From a checkpoint of a small transformer trained on Wikipedia.
Architecture: rotary positions, no biases in attention or MLP, tied embeddings.
Training: a variant of Adam for these matrices, 733M tokens, 5595 steps.
MLP neurons of a small language model. Each row is named by its layer, matrix (up: input weights) and neuron, and shows model dimensions 304-399. Each number is 128 + 24 x the weight over its row's rms, rounded and kept within 0 to 255. Numbers have three digits each.
After each neuron's rows, "fires on" lists the tokens most often at its 100 highest values on Wikipedia text that the model never trained on.

L15.up192:142115151140128146094099131153129102076155142154117107137134164093132104108167133105107141101140100108086161120146150141137142109137190086120153114134132125147132153132083202116153122147164157108142146141174090137148130118143123106106100062101164116081109131103138131147134088145117114152
fires on: " |", " at", " there", " At", " was"

L13.up1964:112132132150110076118099183171164145090143117146135122115113130150112112146103137164152135083110107140125115103110141091115117149110105173133145117073088097124115172146128162121172121150164150115120128164142107095083162123138145090157118109120137110127097102149151147101132141144170122177
fires on: "r", "re", "de", "ru", " or", "be"

L15.up876:133123116125102128129105177111123137107156097084143130126124131145120103105138115116146098106117109135126120094127173142130183173095137103134168137126122083139095114119163136152127136124133128148117125166137161112160125102110158083108151077148126080133132122122112136124103146152148125134
fires on: " or", " and", " (", "-", "or", "de"

L15.up95:130152142165160118110112162099094111125117111087154080103130114132134118119167110150088132145131104138188157122102128108156099109042126152147151140135155106140166073128183127116062150082082105138150123155152117168124146161077149127127097097115160092144060160176154143156131152106111106163
fires on: " was", ".", ",", " being"

L15.up1158:141111131090090108129150132155124096116127108140133125196114139154137084119117149102142106135107118127127172183124155144127124175119138146140119117120087064159121143129115126106125128143063094129135065185137134173164140113147113129132119124136150113107160090130117136164151141111152140141
fires on: "-", " to", "in", " in", "a", "mine"

L13.up783:132113170151157118110159131203127142115116169063107140137160153092126140113136165138137129164081110152154144141151132112138111137100109142129130089123110165134135098155131175164123171107103142112099062172126177108117154136126126115137081096126139095116122139147160127144112078109139175100
fires on: "S", "s", "==", ":", "."

L13.up516:116129093114112138150107146108108102144129136121110126071148071150104109128101121120103136144141132123146132152129135139157093113132098109144148114106127117128109094082105136178144098134124125141155147087135139102105108112134119129137163116105100121111081174161137093128111103186120161165
fires on: " |", " S", " was", " D", "s"

L15.up430:144155117125136082134141154110138138153142192116124151154136160115138133152161124153158143163100096139141128120118129151141147104095159129150162141135154143171129100155134149127122160120108141145089089139133103108140126123108144139134117092114114117132132090097162123120111189113094122052
fires on: "==", " ==", "===", ":"

L13.up627:134108115125108128098121150160159154090139106142136109119158169103149138104141077114102125108095124176136171091134145103157167146114127114126120090096145158102142133120119107127131124101130125113096151139132150174143121153121095073162126122114146117142090120158124139158122130093126145146
fires on: " a", " A", " in", " (", " (17", " and"

L13.up867:152114143132109107072156157140104147077111155111123134138111126139116098138172115113136116116089136113110162125119173112136154140107156167119151122109183126165135115151116150160106156146148125171077154146141114149114142173140170097175158111105134073135089118141141158123117097120164116097
fires on: " \"", " [", " “", "-"

L15.up738:126100113119098115164084133125148111100077117147105119071132140145099151125138068111142109102116120164118099151123119107088169129113092179116179136098121144124137135146137130139103124134135136160090122148134141101155101156128122168156117142125116106133103163156100109154118093100140130171
fires on: " |", " was", " /", " a"

L13.up71:117111140130179153110126143137143129148111101133103148093171146132107100059109116128107066141074124177119112150106127114142088085093150112148168115108117176149106118130109166124125140178172127084158126158137156146099124120128147101125131093107142146090110147114120149092055099081144160137
fires on: " was", " of", "'", " at", " during", " de"

L15.up1404:143144137138165127111110178109115133106120151121145138119127130145117085104129097091093144132122125138131147140117103121139104136162147121132154136123108109147078147109153144158159122108137133160132155142134137129132088156151161121112106120123105134171139098128114137118105130175142160175
fires on: "-", "'", "S"

L13.up479:111154143170123121132142115093126093154112126130163141115123092146119125122108154151149125153098157107104115169156141116128131098136144106138123136146157086100139125133120127103098150137129126133137114143118139112074117120128073117167150147168142146141142087134108102146139114112093169091
fires on: " |", "\n", ";", " Matsu", " Sor", " Apps"

L15.up1022:119153155157140168111139125086135090098149159085118112117146127086158165108168162130107125122110106174125127101146123133170113113130147108115133105103161092142147151129155129125126120111152122126096121140113137113142138138100136114118117134136205119128146128165139162095109113136096107123
fires on: " |", " of"

L13.up1572:121139133130090098139105122145154100120096129142200172118133138140125124062144116164144126134119110147111115161116118129118140113099145109090115107165137130176101163122137126122099140116081125152144142139109130140168186130063127112135081140122144100152121100137137181126111106147135120123
fires on: " ", "."

L13.up447:120147125154120098147091095172124122125131110094150153121120111110126133120146139119079109149115126102151122110110147103159149148130084146131120116114160115121146160130151119124107137181127176150130086135138147122117144112142117156130079113145101108127099098138086152128113085118109123150
fires on: " he", " He", " himself", " his"

L13.up636:129165150124131123150126127130099140151099166129147134110157111136148119153149170139109110107134121122148096177129125152079138122107168119124133108135081115128094093110128177132161138101162187122116141117168132147141129125113125136094108147107113125126114048087122162106127092171144123136
fires on: " an", "'", " An"

L13.up328:106126149149166114088133164130118093089162182102134159199158181152148061137168114134130121109121093129136161095143098130135164133123134075128114133134135076141117126163135130159130123124134135168131144136148117165167152116137094051128146086120139111105107105144097115099086092104129107102
fires on: "-", " \"", " Cal", " Can", "ly"

L13.up1076:125111082126106135103092109125142106110170138144077096127103086113118120097143168125095105113133161179130134094187121066134160105123159150149115153108142147095078163121145176123147123108159118139153121107131132108072165143113112143121116149132144097105152104136147126114116154133174105107
fires on: " B", "k", " K", " R", " P", " S"

L15.up1821:113140145108176121103132161127130140098099123070137110114138109121151130127156147138144120118149120153127175126099122147132133111105144135148158136071081120115105124107128112135123097074121126149101128146115099137151069112101121105118138113141143106157124141164105095126117130105162133116
fires on: " and", " or", " not", ",", " place"

L15.up1421:155129106131126098125142126185083128133142153119104126153150114076144135141149098118131104132100095099157118127138125162110136149101124125146115149108082145135121136136123142130118129113151100106142137178100178160145188107137141102192126142118122115098134108132155143100160140130115095096
fires on: "===", "==", ")", " ==", " ==="

L13.up598:127076181096175071125109123132097102132126147142137135124147108153156109137133113129109120142129108137115138144110166141137143136140098138114124099115154113115097091109110071135124118110142136131138105112139121117127117134143148181137160151161093094119142080152137137134113129153106086116
fires on: "'", " April", " November", "ITA"

L15.up933:161115113103171110085105153120123103105116128116132110116126148153130140074128076089148102126144132084123174080131111133114145132107139092104124119105121136104105142112112181179122126118117115185133144128151109086172162126125107098152084095171105088109149156150096131127071060117119162148
fires on: " a", " Best", " as", " Outstanding", " |"

L15.up220:145084101122179132130098115161146113083116182106118077104125158116176116110101141119126141139131112136101134136122117147106147112140118154137154128106136116110076149096092134198182107092127123100130137135120098107138120138156159143110141107169137128133131129108144124140126139187108136103
fires on: "'", " ===", "===", "\"", ")"

L15.up1267:122155137140111126134115128160142136111133105140175112091122147135144115051165090075110125147164148146099137154071100078154100129127156093156138123126162141143124096142141113124111132120146120134130074153133168175148161160116113142123129147135103148163136113176140162099107112129126129150
fires on: " He", " he", " she", " She", " who", "He"

L15.up1053:132096151112143094136131124121123171124110133120125119127115108126113111112085121089106118108080139129116107130102108134110112150100130135083144148155135099111109100126149124135137168146159147154129081133152131089101152134119127093170117110149119130154162127135114096106094126114127114132
fires on: "s", "S", " W", "bre", "c", "W"

L15.up659:119148118148159142081106100143119140134148176070121162132155095047088108123139137165159147127114101089157119137147110111145142139123095118134111115100137146107133109095137157120098137093090091112142089129104155107160187131137092100135114125197121106111127152053110120123107126147141142111
fires on: " in", "s", " In", " 1", " ("

L13.up1765:178120133153148136150118144163136117131134114151099102155104113124117127132129140089108116165124090150149146082128160118134118111138146090123183109138111164188163097131138157140093128153148121097077135136139148158099157169123141128172130136122196140129145098184148157157134110110147121166
fires on: "\n", " St", ";", " is", " father"

L15.up1168:109122104143133113138120111148167128128151151111137118115140107138105085121132129133106155147163164130118130134140137089174100139097149112171172072129122174135121077159120144128105106136150128130133082121105130121123094140154114139098194146091142121142078153150107142139134115150159111112
fires on: "'", " E", "ton"

L13.up1632:141092198130113129097124158103142097106137116141113160064109142057139087125150141104146168107112125131090115181106130138114118128106140099125177128118160093074139146116108107131138141114128106177119126163141148108150129142097157102168117106127145147138109137143152152104104136145120168171
fires on: " the", "\n", " 20,", " |", " January", " October"

L13.up857:128147179128172116155134147145168130151129127112087098139123120083101094145140131147128132177128116099120129163120204076144145105104160075192156120101140102149156139176110156109132107099189133106099141097176149112114154121114122152119111146103133124141085151102148144100095170145174157187
fires on: ";", " all", " All", " 34", " St", " Sat"

L15.up1889:131141159111137108099135141118114119097185165080156126116125156077147154129143126152105113137113129126093106104125089117096100117110130095136078141098149123129162132082102137131122123104142123111120118118158102103134172150153102132139067114132136152089103139086160144111139097126126127147
fires on: "eur", "tha", "tail", " January", "DF", " |"

L13.up363:114152119152122163126078105119097139112125121131110124074092124070121143128129145128135138139133144108088152146143147099126156097132091166124161087131149177147158127121119151151075111176125116117104093151197125097178138110148115114115096118146167114152132123186085116131140138119120178147
fires on: " |", "==", " role"

L15.up681:106110153159130131129105159141133113109119122121106130086125075145113121098162096085093127118123088083138139112144130118162147123140138110152174127092096130124122140118126126147135112133111114133102140091122148079121118094118135134141147162104130099143110097174165154145125150137111131098
fires on: " |", "|", " me"

L13.up1878:120093112112173155085143136154108098114128138104129152124088110154109163117112112130187130141119121098132149136135163124091100105141139164138120137138154151159074164116098143118094162127139134099152097192152128075092178144156145117144099091104121111144123142132109117150148118183105109128
fires on: " |", ")", " m"

L15.up291:174119130127154127159112123145151145120118133126158097143164100095122136119134135142167100106112138104130124160126134128143195121095161160144150114138133141085119120109134164151077084136116138124143155123108143122126150120130144145150169076125134116145123121104138171117111062096147164141
fires on: " |", " 1"

L15.up1579:137165126141099110128122125135115142120109131145119182092136130129121134136158120150106151165101095150143143128158167147168118116111127142100165112121112109146139071113158121120142115107143094131139137102164116105139165146066122148131143105122169123111065107112167158147107150130149194178
fires on: " |", " 0;", " is", " be", " 1;"

L15.up1134:125125137147157112097129126116129097131130131115106163140123142104141102125165184107087109103099135130188170125143152096147176128126154158140160118120171151142137208093128145132168137138146125123167146151119146131172111108118158121123145126142124111101113084086138138147123136130159107103
fires on: "s", " in", " Go", "N", "ق"

L15.up1916:152114132154168131128161102174094152072100144135115143126080103134119065162125099122123149125096139161122139130119163133116174115110112114118113124104118117088115140096152153121119106105152133156174146197130102123118149121101121126139142137149124095148125092104082134128137153135164116104
fires on: "-", " had", " took", "===", " ===", " have"

L13.up244:131073146168135131116146147115143131115147149117119142137111119148111117152085146162083129132126150137162148149115107122118157121107149119149163149151133125136113146129164165143104167162132121116135153126112141152119112092151159143164065114112162139146146059121114132115110131105147087101
fires on: "\n", " an", " re", " An", " &"

L13.up369:120116101104145106110105142146198131125125141118070166095168129115093107117146143128134099135134157109169145085137134121126113095128142152091165079084142125105096189114125153173123151143145129152161109141140138108136146114144107129163068140166132108122104142148144107122142133150134114121
fires on: " S", " D", " B", " and"

L13.up102:110139128124122105085159145150170087119093127113131146184144169104164096177138128121142116148117143115091140131107107124102155115110157124116106134085128147115123099117120105105116136124153110093123133141164154116111127081177113107176094127143183091169087115144151169107112158148138092150
fires on: "-", " in", " to", " of", " –", " was"

L13.up1201:113092141137115128155117091125158108095161152115101146075115071113111131065119107140110088123118140171125125142140121134151117146116156120151127106123157102125100138178134159155160133097119142169101141171166143107134143157119123137117120134152109100162114152125127124108132163132123113152
fires on: " C", " W", " c", " F", "c", " Fra"

L15.up1311:107131121142114107137054114142136141121088140166123137138132075102094131164145120164136072139090144103092124154099144139144116135111138136084125087115084164149122133128109139133101150144127139120161126155179120136142152128149144139149114110097108100122122039090124144107166142140151127101
fires on: " |", " /"

L13.up1222:118123151129170093142125135101126156067159114130145144139111142145084063147108120145118123145139092105136129090148153123112139097119122090144139127146170107082139179141162114167142115113142114127114148117165129091137139131137120109210120152081199132128071134117112097122121131134148109128
fires on: "'", " its", " their", " the", " were"